From a checkpoint of a small transformer trained on Wikipedia: LayerNorm before each block.
MLP neurons of a small language model. Each row is named by its layer, matrix (up: input weights) and neuron, and shows model dimensions 0-159. Each number is 500 + 40 x the weight over its row's rms, rounded and kept within 0 to 999. Numbers have three digits each.
After each neuron's rows, "fires after" lists the tokens most often just before its 100 highest values on Wikipedia text that the model never trained on.

L4.up185:423532499478532487562478484457533488551547463478517484474531452574470522571457530505496542527477542426511577504494569550552435448484488506514473548423518432556505490569545474502516506543478476504521513493526523460590535598509520525496489493582376516471545492494557542501535472495446474439489504516402506440529505511529538471488439508500522577495478526511538483524429470494518471457487540454445483547471479452459487453526492517514516519512518461460506498417547547480487499506471389
fires after: ".", " |", "\n", "-", " km"

L4.up486:517546527559607520474514465481467510455496451518556426419501536428541457477494523516514394494478490468405427491492508484505508524517449505450490592490541464451449509554469486538536473501510465480451454454461540454481537485574531463481437522452578511448403529478516508574487536476487490573493469528464487473585503536459549512452456530558460530486536592484551463429494511496501500521513595521518513449541484514531472498491528513491563488509448504468507515473464498540512500557490486
fires after: " the", " The", ",", ")", "The"

L4.up118:495514527437472462574470449457507509484555526498517506490528554505512518549460450481557454457451509488624488545474531492532432497424430500461524525528545479501523474539505516469518524487460592483498513443520468517507567509481470538585426521555536424545544491538455480470463504490467487529555480485502492431475472487531457510533452458534579498554529516459536554454484456519458448386412499535456476486516465519556420558495555517414528516540455484468550477509534507514517498521500458
fires after: "-", "–", " to", " To"

L2.up612:561463524479506488482481525519519537496514496480443505439450513520490487493492588467488447574521484504473441475479539513525520513442468469580433551529537543522559508542464518512520564521551548464493556510424477441489453502495401463477525537442463532458529588489476477439500480414552511552591605522493507523493502488516433530521524544523501499503488504550571469482475442458488508556489573475484493517430487554541487586507470479500417514494551490508562484487502499502601478441530457
fires after: ".", "\n"

L6.up295:569506550491477465529436474433461443480492592516464478451462473515489466537536504524491508428531504467482472460486601447528501514416413476475521447492647508544447467530504517541524544542540448497523475474482461545542511466449487498545488498485488471425546535457491476539590499490501505473493544491453467484471531524481554500438541536509541551534506522500490467466563495540454442489444540523504475496527487471565544550514569529520538549425489492481568531508547514418513567535461501
fires after: " in", " of", "-", " to", " under", " into"

L2.up591:561503503527526510472504514508541492512598519500442466530444544476613507590377424443503433508462510501463477511527567547480482503494489468526535528515503559501486468488527494519509530497480468503482553490581511498601501504510467540550474507487544489517463537511487474484485524471518455442493422402436459474459498472404502478617516524500515499462468441452492567530407528496515494517489477462535548568476481499549526535491508476525525505483446494461564562524545480501537511478513430
fires after: "-", " (", " \""

L6.up243:458510567426506453477540550562511482546533495512526467504508477539551521555434534466488523465505503519550560461469552424406550468462526546457534491500585494460496460542551550547509466530487496561492534464475465507585467553469475536526432523549422477433443505492528543602542566467435509453439515527562492491411480475466503518516539493505482483481543484525496470466476514473458451484506478460481465478497444479467473581428503493538437472554546492537533534479507481457468487506414487
fires after: " ", " Democratic"

L2.up442:480531496487490448551505515479547467494579481544512487507481567538507512523487525438509458527490431445515584521531384522478479528463484482471553457421500463469493388549547521490507563496544556562443537522521474521445509516443484490531440482482571504457494491529476524517487504491453528460528469433427527446435543514528454527524533509524546543449470424521457540505457474549524536477524575522530467512513591501581468519556508464501464505527449565536556525516468573494457472532493440
fires after: "-", " Time", " \"", "C", "\n"

L5.up21:504470456479538448446431517532487484521466418462480500420578514580505549498483478469530481491499454526461537463432531514531506569466501501512505489545495488509539484469547508494517557493533455482475483540534547445488400572487586511546556480488532460496580539463493519484451505511489464492445591426497465489486520497525484578497532441489546543509531501408431516484495465557510535502582504460486555434491437474481527579425483470558574499470500542538521529490498530528474558535432507
fires after: "\n", "==", ",", ".", " a", " =="

L4.up475:502458567469550419491432534509509479510493526508467454517548565476468499570470469514529498524511512459528458537551490513518480456573477511534505513518550443544439520457520499525475481558537485493608516524530542457475442478409491507456528496508478525519548555515407487517513384504519495531469438481495385488502516541469511471474491496573450558513511513540558470566533526587532507504548540409544526463478453512454488494514499431474512455453442529560487540458520473456459501478438457
fires after: "\n", "|", " Succeeded"

L2.up42:545505510508501417469503444412556451474600550484506501492482484515534507442485555484534462482506528483492479550495533496474496493505533468544488541451523542542552420547549472544509541542478508473481537588560459496564471504504429575533467541439484511466506494490488434514518513486531607496497501523493549478462527494443388478515576497561515492524496427452391556493516465536488539527487513546448512494516511490488519516572460447496398427485451491435467477525536501524498483510481447
fires after: "-", " (", " years", " \""

L2.up482:503542502485537446478493551465568474533519513582493482559564474457558442565503464560494531500547468548395415530487503503483497462531527489519483541410545455528534434463452502422525547511501495481466494464479491487560539460489521433507473483532487452473502489571511576531497514460498566466463425473513450420488549490490504519536528465464549498544490475578514535554444490484567548549476486439500473499469491495520500517519470479517496491504613538444428538488517499488570504459557579
fires after: "|", "-", " •"

L2.up124:445586532516454498478523535510479528477548520510534493483513524469537446526548557415501474539488512431501521472478466441524552557487455460461494457551517457494530469427482500486547455533531450531472523439488488453471491499451526502505425609468529508554511525484452491506515460514463554518480565542521476461523465487494521440504502521426525502425451421462416553484474436445482517515612470538506489518510478546541511479515550480518512429449540564525542523498504406461518573511590509
fires after: "==", "-", " \"", "P", " ("

L2.up519:515546470523504470534486574511496523422502496481498428429517565524542473485519511388495500570494475555422458525425519546511546508416483508546451603448486501442488494549491531517462618515557548507468507544504521466515491517449480501506492564501480537463505514469494505515552538422558573441485464538453551467457470518413415470575467475520534529475471492479475489502500518516516457498554537496515510553497439512524511461509480463585517536539466453501517520546531435482539540489537470
fires after: " (", " \"", ",", " more", "-"

L4.up530:466476497451521438451495442475463427523553562595506507446527536513522514513476516502584406487457489543440526464528507446484537536463401561540543571487579512525531408499525541528538468567553417521514464527498521488480528502495534444452468447415499453530520515507489507449528537554501565510477476549485492495465476506450538431555519488549520544474592499504446505510478550501528525499536541535531473447536441469528490521492499544516480444540456504497501504490481417531516445483486428
fires after: "-", " the", "|", " a"

L4.up536:483523505499515517504522496478445414488547364473484438482547456498545430542408537503505402510447522510484520462462454519523527569604504488458538512495523451482566482544518532455573478524441440540508548533462541500517496482503520537448539395415482529535482479513557480577562534483478462497484556517498473553544483525611488476435486530535478472493517504540452540470475544458468451526519496489468500458489480449515487521471483414499554531502515474506544500511497457517487510524551532
fires after: "\n", "==", " Time", "-", " =="

L2.up172:500506489567581447512572549480479513483555544562570453509533491543492490440491544489494493439381521463496429500483533515560476493498447498444465583444468409514507484501478489474458462531490470552559494523537555495510554534519499457418518500519511541471498505546563491506478518451504523495499482491593456535505545575464519551520540486445577403547460509492530505493475458476500476514427462495556487507465480440479443481447513428431528501486490488521511496445556457578559475484476513
fires after: "\n", " Or"

L2.up545:427566435544508457422512485559569403509478534486486534511588567519547500498521500497517461529459475462468476544510460500472461556561529542583521502446403441444504466504544527537537456500468501499525532485542440498565542522509473474538444533555501478467458548572462546474552464529568533481509480469533507440476516535485415514531481457546551523461454473520468510471481488518463503483436554491515520498508452506469447486542495519513475539506487449576560425488423486512524420512556502
fires after: " (", "-", " \""

L6.up547:466473522536520447459499420493536500512555443525534496499563513482497518526486469495529417474444556514444433498470464422481468577510423546494542508478486496521467495476538497544593516461526497453485554463486440573462529466471510615537489524473500499437606455464508481449525486465428482503455488523529526432482561446541539526517554544534564487499522516520534519477519612511532474502434574509483461508466507488566494490541470442556491477511404489470475504515515509517460490565470506
fires after: " ", "–", "-", " to"

L2.up102:530564518559544412484535491417483510528514575516506495451496508547446512448542474517492498521514540471439500525428561509492532523540417559519498532474501549560459493506565525570466464504477584460496474504515496417450466551462437486477486538478552492547499523487455493534530446456515570522466445529490515499481523484416442484458573511547556492484483536423483482491501508516470501482420460484485469479566398539539504472554437488515502477510490475587453534566505502581538551518540501
fires after: " (", " \"", " that", " to", "\n", " of"

L5.up617:488475437520505505458398470453421437523528518488510555425537565539429502571419458509530540518490479525523471537461524435524508496493501513508456503512543601501590439474418489487516535464465466501511539488512508498448430487491506558530515569483457464502513571456532498503488497524445497545463540444552476518580489508483426505557490445518504512491554429479513508500504532537495515480434484545459447498495465499501527548547465449520489410521528530589460483529585554452475479448508519
fires after: "==", "-", " first", " Early", " his"

L2.up264:498468508619538505494467525519484561468542494529483533544480495491539477476521471429460467531469479416558463501457526491434466529492466556453490473468450472513584522565508491455492478516495416484477536454547581575511468485572538486466461601526469492479504499517490501497545506512532590455510520493490470545517504454444434528506573482568536551420485501454507511437525553487491556553426560511552545504520537454519555525421522499548524415445489494471522502462486488516519515511435469
fires after: "-", " \"", "\n"

L2.up280:443541552537586480507572505467554432439485485488425439511454435578546479422499493474454539453424508470428507499446542485511486468514434511526492516482506509514482464487524567506481446509454448518429553512497475547540522553495521488479470495518575476524506505480528534482525558495530571493474480493506534466535519432470454468523521478534528510508463478492512529496455460565524517579503534522554457429570446522540536489538505543549537511528465481528496572536528377518486544598471552
fires after: "-", " (", "–"

L4.up381:522444512420434491500424555445474440500534431465543503526536529460481446499458510432465512496477483548526510428447461533485520467471538514506475574490495434507506487498531495559527548521521507448509464543472505476513461536518549571437475512501532500455508456565548551499509505475521595471514471484434501561629520495456554503530532502575469508511436443512504526556515469471461476487500534479391506515552522524561580510606501529474522507484542488508508569481448475485458487499494426
fires after: " was", " is", " were", " are"

L2.up397:614435533556480446506516487494488483539551381567565580446503478537489480511469608493549478528575480504486480521385467551542483462458572472441514530484483546505555427538485501494496549592438529487461552534497477447462475497475487532531494523465533508498517573447519472506508473493552485452502535456466481473550486528511467476503494527519458462448471621506523510463463510505525470516510546531443510506476514477521517486470488390485500503505507493525480496451482537572533523513546499
fires after: ".", ",", " In", "\n", " (", " |"

L5.up115:502526504521489524528447426530504552448458585413496568543419455539531432570496456481500555519480542511523487498491459436487520582525521566466487459528487480519519463478549512512555499503475502466482505469468501444462514497549427481507457513530430462516573570475532410564435469596474572550559482440581540531519507544480513529525465520500504510504552524493466472465457440501512460492522500472493498499481512435528488438490484478525534554439556483487467599490492460504418505489472539
fires after: ".", ",", "1", "2", "0", " where"

L4.up309:521429533492529495487434541487489510549536496523541500543508519509443503510455532525490505496491518547467545502439517546567443471558512492503458606486462424472464487464516519477491479498531515508499425508559480453466441507397491414427502557460503469491496488516453538494526524563456509552531493410507510514564493494473579529527569549552456495502510490561576489496430423514513438462502487524489445522468481492494577497451544553528540578454589555557480556454475475460525500513467534
fires after: " as", " is", " were", " was", "|", " are"

L4.up636:581426511559447532488527509538540509559579550487466442506496503512499439456553477449550476602464516544512495391477543522514551516450499494553525499577453525572599427518511525457512498514483512551507491519517464495443540512486566555451517491496446449493541493454457492499474506469481556501505474505518474458474534521509522527488453507479500496447486449452464529429460500441471519397507504518605507550525483447533526489453490487482544465442519466554506565445535473478539544444465473
fires after: "-", " Website", " \"", " the", ".", " www"

L4.up203:509487499435510459518462494488452459469493472502473492507494475482440467477463469471498434464567525536608566504558448571511450499520542473526505497593506398548513423502490463605498524486521527477559506414541431530471541514525496476500492480551482604511443560525465542494496446525488477482535560481481449540609515485466479519513489446480534520462548473549504541516552468490520514520491457478504473533441486529487537547508544478492546503512492517513446485515533510437632430495525482
fires after: "==", "===", "|", " Category", " |"

L6.up583:427475506496510543480450496533482513491502524467547541450502543451498515502469500510452545530571568455454542547442566500526469412490516383558479454517543488435549484523471491546521558464462417571534470517538454430444471548555524474473501518544529531474502595431587528524466528531530536481509503493500543472456433489497575516515474499552475476512513526522478570496510439457515513464503478483514470527564446528537575454458547487434562518538496522492500529548512522451482573546487472
fires after: " |", ",", "%", " and", "\n", " were"

L5.up154:439523526520557486557480438470516452490525453538490471486484507554498497545386531491503476519445524478471509472557449432492489586467511468494470502449528528520451467587465569507528456590546426602465465494394572538532521522472445517478456493486540473448428548519542446512500515503464482438523586517537476467476519559489516484503450530530493490471557470512527471503489530550498495456533500496471489376506515543492483541507508503536494426504526546521527469450478502491448548577512515
fires after: "\n"

L4.up435:505441554447512532498445537480469525495563437501549528508431504530422461449520509445517497534480518540508495497535438505465483478549490522495495497547478451440477530557509472476549540524510555495493473583477438497526507512518491571493409512513519444444522558516512557461487476636437529549528450560450510515646522447481521518491499512492475530544444480475462463403473491532464429429449464441500474505491481464486489540529533511539513519452482503504513498517576483503493499540446432
fires after: " was", " ", " were", " is", " to"

L4.up317:507460540489475477526441486506514453533491503363498468508509444485477485524440544537517526496501517495436468488534491485480462463461485522424571565517448488555545481515546499482529495502472500515419523525465456496529445516472520550504394420486473521471444470444522540484500493559598556465516493448516558513536537467510508438529534553483531508529483437532518471560485469518498507563510590517513496474509489504546620448515500522526538557452531439507505571531517475509517417455482404
fires after: " was", "\n", " were", " (", " is", " be"

L5.up526:458480518471460470455520459509521481435532553453462519458444474547527482581484480534588456514594516470472420470494491484507523586527546537465520542526528508470454424524507495470515480539511513529588501476445485506506448462550439542532493540487463502555502449464552503571461457550575551461479527528476555550586494513537532486482481514509507516470534495632472510522479511491500459439516459482498485521446439538476511555422492489516414550474496477459478472548515474492463490454437578
fires after: ".", " did", " does", " M", " and", ","

L6.up557:518513541496465519428472514462543566467564517524472588538485558476454519493533470525569500470516521555508476505489520520538520550479525458472562518468517469477421465484511492555441515571463465498478518467477569419501445505466511485575487483449534447563461519523479427488513421480497526503530477500486506473520516519480461506592523487542370521414513500497498532461448510503451476528539541542509540466499496503520516417542465503649483499516486555525520452448503471445545490481574540
fires after: ".", ",", " where", "),"

L2.up140:521455542517494493472450409465525527492604498488478503518499522500484504517564483574497482465469567513474471526486484498521483477425562516533433444535551515521485447482475550473470498484511455521535470422510440528513508528497543499487457516464451427510587499471507503431566518393528495478448526537545442532460502441518457515526553511490516536486511517523436624420526553537469539488535505412472514500470450450570510460483528445513571508470509548495491507455579462519537542568486503
fires after: "-", " pick", " football"

L2.up538:509520461523523533487489585520591477459562498499529500452507576467543467536459524501537484520527454454390466592503525615501502487482492473492498531425502483529503547525492526462534495500485508507433507512490499526483463513549495542471393603497498507507482532445416495475465414492494587546599518415505543455436488493475464535528499455487561537443470532481511487477482507518473471468502516478497570557546474495494491588529464491521500485469458494496533512535498475575530506469501411
fires after: " \"", " (", " '", " ["

L2.up130:480598549555455530427563498530495519536477441564522517460506553517453557463547475471497526517505480501508514465514491533510487587410507487556527529485587514490532536458545484539504464562505587470461524476462503436410436450445541503510481458478514475499481525471440557459429480466474526487501479450473490547453546453524489472497544499517461524503463539485560506515517486528467466482461542509551464514531490574537462612508534556471519497455516384434506494535463583530457529499494508
fires after: " |", ".", ":", ",", " in", ";"

L2.up518:550547521531547430469573498564611567468588560505522502513516537487489536456503480535504476509488516534466466446536513545519467484458445467564488517458595467457464536503546510475535473560593428498452486468476472416450457481455476534451460535443502435510423497429542525462568439439493515536552482510516508557491473501519457478456542538512462555482468491469487484505448430500504462536494516456446495570401508551518470490508496491515494432459543515522480534509534506497495539498528531
fires after: "-", ".", " According", " (", ","

L2.up87:565567539519452426479484463482534549442538505477512523535458541423525474492544527430506506523465463416528445559527419518537478570457506489540494460464518450535481497414554531538447459554496500505489547558430483579524542460535533452480455528503494507512522489501492522506600436461526543460538522527500477466485476488516466453506516443447489523421474460532447478493482463540541460479561508451507482557534576512451534461541525525510520440479445558519515484474478514574518534570462423
fires after: "-", " \"", " (", " Time", " At", " Am"

L4.up411:498485536548474543480478559513515571447486447510500466487441496478529471468448422472499476468560478534553498509467488511467538550474472435537494475508532471522577494457448441487563475501519536499476581522492517492534476598528509582541513508555538518465464514514515494534478491451543524519478496494514571439545518416515481453494421405552503455506560414595437446498501532523504510577515453512428437493518499465534587534478519478456504412550520549493517451504492466487497480525430494
fires after: " (", " the", "-", "\n", "==", " The"

L2.up21:542509585539458441555570391431552537449465519500552495465544505527526509508537552442566491545499522500494481509527441528541548536466485451542480498461577538562522517476581513546504450501503565451492498523503503545478454490440544564545501525446479479554534488487487479448512470493543574518472425493512492456460480483453519399560515524474471468525486538467490551463425448514472464467482494493483433538529532543569470597509461487525525467528524460538505477476421537513520514429524489
fires after: " (", " \"", " |", " [", " in", "h"

L2.up53:525485476490524488441503429462555505409553485537545507487471438511494554486439542435489484514525522527470504452496508594448480498454488558590448559480536539462418547510513591593541522462473527529481489546469552440459490581525523492467478517513479594485455481438513480506529512488557518492434492551502486474466475538487481497490533517543576469452417491460467521488526489473521503448453512562512471554499507406497500553517477505484490458489457547561490430548487504526555576509532453
fires after: " (", "-", " and", " \"", "\n", "{"

L5.up155:438443510467588416450464483536574497506502464537481453500474427480570491510465491503531472496499461473474473547468515534501509571489545518528500502498455486484552505485517475512471511485474527493547509515539557557516454466482556446584542491546484522477434467544444519460458496481461530448495450513541552458537584554444463591557570576460541588469429415508470480482507531506560546536439528489496521505558484456518525514512543496447516465473450488503478547535561546412482535515455491
fires after: "-", " (", "\n", "==", "self"

L2.up408:433480487484493480520513536516499506500524447469445475509462430508602470532504470495438514433499469470523456526461526436520534517460546485473492472542506496503563540526495525467462518499521472469442540467501486581506488461463477524520499512470486465512492479537517394523504555448491498417527532513515525446509548509515479515453488472560561504454483475550497549533513521493515615470477618509581506447578440514561522441469569487537584459559470490450514525476472567456567554586468483
fires after: "-", "\n", " Women", "ux", " women"

L5.up290:528525469485599503503471512533484496530485483452489513516471407521384516606494507560525519528519497511505488524560500509520500500476459493581372512500570442522531413534555489509539482476527498558475495465516465586474461472443543579491500513539445486469472480419465517483457509532487473479563488487422535461519466579493466553504491476469547525457532485481471529490434471533484478505480522516505520508471422447504526483408559500473521527479514540519458472535582484454546570528519534
fires after: "-", "|", "==", " of", " |", " well"

L4.up332:449495507544549441524473636501486509479417500468495545565476448490507559491459561421502472440459467499459475479508498526544502466404489484502563475519594501538564464562534507537445501580551522470567541531540472471525469517472542459497475501587470444516520437464498508473498526472454485478482461538526493471463460542500557456527448519476529539563486524512521495444464428566546561507479503525555411483470550445522539560453525481528474472458489524487503510478499530431553505512496491
fires after: " ", " U", "|"

L2.up483:502476546516523393541524469537538454569518552458506559461523472476569474524487479426508469520519491471500462512504485469503522497516419464595542465569547487411521483504569468516532537479532532438476504475534518509479457462515491513444475563518458487471486578486541577442439547523546599554559526432516477483437473512466493452529543493455514512438520470475447570540453426542493487454515455523464512574482496485496461487532469428457534478469523467514559517530568464495466552464497507
fires after: "-", " \"", " un", " (", " '"

L2.up352:500504495527499494434502521555531522433518500512537397530503478502525534516520480488495544568460488495438539486522497530504520554470493509576534518546487465484513505600499554554534574482511515525534469547438535440481463464527510569486484537441494487532457600462542500459513467512484528525541609543504427499486485551553424508467474591509483486475444524532536466487426459474424426506552476431547594541480420502503496556505420506519525496506499478531450432541490483500546482485512476
fires after: ".", " (", ",", " \"", ";"

L2.up582:476553466477534510473464525504480576525473511505489490512524480452535441584482526508535451496425576500547500493558454551566525490451465452502549523562514517458471549540492577492535439526544512529536488547449429465425482576451523502545513503484489584563480464514555489486519470477496519495461489394495510575530521515479491478482481472449504507456550526508544490575535565518498465481424575458470462505552467450551486480471533548588510424516422453485513476471498539507582528471489470
fires after: "|", " the", " in", ":"

L4.up200:492457529526469562499484507498483452508543446460524405519444521456486477513429439476511498519552454538511517462488445464531526450486468505521454597516448467557525502477495532498526484586466543565542517521524474485472493492508502555574459582474543397469478573519528547482483389505483478491438504556445453519517463593517543514473503467506471549468427472431573506497481524492577495565445537556534513473473481501530531534555479491545523515469557489483532478448479513477535528500475420
fires after: "\n", "-", " was", " is", "|", " In"

L5.up427:437417484514482488503470517501511493531553526401484451483565538465468478493437509466513437437473498505480455520499460561512447507538474487462510439540510477573523562504558556488584554514456446525539450474540548459507506566520524500500472471472522593402495478460489550552552468460558522465538524514449443510578543468545427526522474459495524521488452548424463474529478550515448536524519496444498522477524488567570532526532537527513501469568538492460459506523432480449478546461550523
fires after: "\n", "|---|---|---|---", "=="

L4.up433:501557600496512502457413465474499452544543475491551463518464401487554479528466559513514472459443454522484542450503506548489485469474519476465541494527525466560506461478491560505458462554484540538488528469501463477487473439470520524495522509501411520523489554485479537511618545508483432548550485558482543533528570516514549434486520541529493453522486462491459489473458534503515513515480436413541496519440460473524535506477454419531526442574563554483478488479509538567534437399551499
fires after: "-", " ", "\n", "|", "==="

L2.up193:505477556557535475532502469497539444481486538488509495501499494547492444475441500507510496513519518457477513549451535515505564616459523487514505494505451470485579558558557533525519521526461486372459490517505537548475476620545520535494520512564573513534552490481503498502471538532459576466540528514563556483507450444493471487503547460510478439464374496528497509470497502550535486429446532519515439474562424505456541456502496496482550437477442458513507431478483445560536495531544478
fires after: "\n", "-", "–", " \"", " dis", " ("

L5.up424:425529538505476455514447483444470486515474390467506522493525537455501492521526490508532511562507472447500458452432465558485516512450473527485511512506478457472584455537522460510488512536580503549539512523526396439486526537505505520526395486463520504514554471515502521485562520575455539435523544464466542462553565518487440397554423551473469546426520448461515451472516506523518503469507541490535462516541543486556498498521469454457513573435488484522528541502467491551458609514486489
fires after: " the", " is", " was", " were", " The"

L5.up245:475475522512521579473525489482443517525569474482549501479482556465501486493553438473566501534562535410538486443491561466483524451485462435441566486505504526557520459454434497594556446464544492459587527507446550478572489517516527546469506477430556448474455505549445464570517488404496473497485465495520496504448456533517506428480497482488583543470514504514445511524525512488493548526463504555542503535447530491517452509466573465472512453493472518474543520397503526462493487533428448
fires after: " the", " a", "-", " |", " The"

L2.up211:546485547534519472502496508490486528489525503477545450419402562477495517555552529441514445451451520484561439483481482500519519535497465486508528450511449564483536444528535485465589462571530477539567516565436495473468503542464504529535522493485594445488489493483444406489545555507538583467518493510434501464487513475474513452578497523501509490432445521453525500568565593525519551504457505522536427490512522476520456481450509493523524437462470544582513555472442494490473531494429508
fires after: "–", " (", " in", "-", " the", " as"

L4.up99:452452526527510493576556492533546566468518488487470484491518580492510496560459404481465549532455491482451481582501545542500500505496457517533476538401497445485546523521559501512545542534490458512574524491479544520523502468481472604489486577481481493449547517530481477471458497432502517506563461473542511501444486550508512470511507482456518503505482449473461469521541523580520498425484530442486504511418440518441461504496481434397536434498544543458550527544486434543499533477523388
fires after: "\n"

L5.up621:548528488502529469517476510529507531457466542467497434473468505477472454572458644534574526517461587506426504512552494490453484530457463559528626473457526486457468412515467580471547521488519501493514520493487536487485489491488501480464477485482478467467500549456595472503535479471537483424535516453467470517534466536538468456445494511552551481492470513444447534493544548565466447481514535531529556505467433508512426524555559475534564483547471473501500485478537510517443577511436505
fires after: "\n", " |", "."

L2.up80:546540531468503520500480409520519555454465520508469544500485535472509492485518512476447508546535503552449486482440517603535566532457475450486480499470486555530486511521448497481486516570458558532505496540423411511486421549534493507598496597474538537516518521504493466483457469438581507532511539455413483444472554463502426512459544455545555497423497531488493511540497478473467516527424525519484446534478454519596471559539507454492493532539537502538543487530450497465519521491416438
fires after: " (", " \"", "\n", " dis", "."

L2.up363:531500501514591513488529480558524471435459492556520429545516503579599505539529523483512466481496469511493489468557524517500470518483380529519485460494548445534490521482591488451532428478554477514468507520477525463536492515441486524501498443533491502454500528433573511525505529469470432512502473524447564485485510558496452512560493473564527485558431473493477474429564482483486490542463620519515427521497428457554499550473491567525499578469430446481537466512497476477542575536503495
fires after: "\n", "-", " and", " |", " •"

L2.up208:500490537525498399488469456496562560482468497567460550498497523552535572498527437450567519551487485522496484539449447492495531531459490530581467452516489545480550421535508526516498490534454547463505536527475548546515498531553494492529495489518507476524468503451427484489560504521502580477539506505527509425469463529527477499451558456444495472514460413477448503487489462549519443485479553533509475532536473525547483564572426490498547432511558449490521401497469490388531405457487452
fires after: " (", " \"", "-", " ["

L2.up562:496466543503469478578453524554505535504488548542497478497537481470484440461513457473478454514431516468488486514445543524524546492534432449579539459486529456438449490504493469493492469516544554447544484549556590491522471538541518569551530553491560508503453516579521556430451535535467552479542462522490491532473474481514544463509562489484524476475518463508488617520453477497422549437482498473421472576503439483508522532455555501505540500462450445603539490482485469491565528486468429
fires after: " \"", "\n", "-", " (", "/", "|---|---|---|---"

L4.up111:498489573489463489512534461485563393523506484481494522541527479490396470564475487523514447476532505517504496425500562513517419516582504510491521556549463480495549420429483572475506548514458521505544504540496545501493529432509530485479514472525420471505474528515487546545491511445498544469370449493503473485487497513433476500568492515502469553497527538471558530477528510443522511563451514536554479509469477398381534514512445507578463500455538531422530479520557506492519491478479504
fires after: " ", "|", "-", " sub"

L2.up331:460458545451568521557462494555523484447491611540591492597548428572447484503439460457558457448465467466476505478561452486521450509555415521481509500529497493568497516523462527519503501532543495528532412552497554577498552542502483494538458477512455451499468531513461468524555449481514508527437445538478471454486479542489559456522569527493498520492418545487538519498492559477536490452462541575557455457503508505509474446430481521490526532486526493453453465502536500501542481494448544
fires after: "|", " Democratic", " sub"

L2.up410:487493528475563502475509541563456492457506450523511505455474451531442508501414489515523453548544454525515466431525497514521540450489472490522518434416551537552516554469555507503578467498529492581526500585467454463525508457465540471527458588519470435528465538436554481526428433502525485520499473566453499472518497528510496499515597550586564526475483515504486498512428505572480532465530561496536540514560441481515496503504465509501460519502518453475526462519413456488429550559529422
fires after: " |", "-", " •", " who", "\n"

L2.up299:477455465476514453538475590522476498477484517527499505503482398510540582460409544468438516498568401459433508569453490570578484463551491459436497561507458423472507467460469496444532472459485488453485517498508454509505466577484559483448484492447533485504493566473495509522465490475549508533523454483482469534524513498419610505507516543535474478537512504467562526481509462526514554478527470532480524497525577567507554513473516454498448540503541538463529546516458539477433413457498521
fires after: " as", " United", "S", " were", " was"

L4.up199:487452448533496529532496471498465526504469514543470442511503497487456464477478490431537407494538535525492546501486579523589507511508388448533527465526456474443488447515512526482526522485490474491509518489509543437479494574501526505537571505584539489492490550520572470432486508464457475594431506500494486468469491526521522457482503483500544502500491481540473506540483450531485467537471460397506520549508460444481562532481577449537579449519479610522512593560441524463500515540446422
fires after: "\n", "===", "=="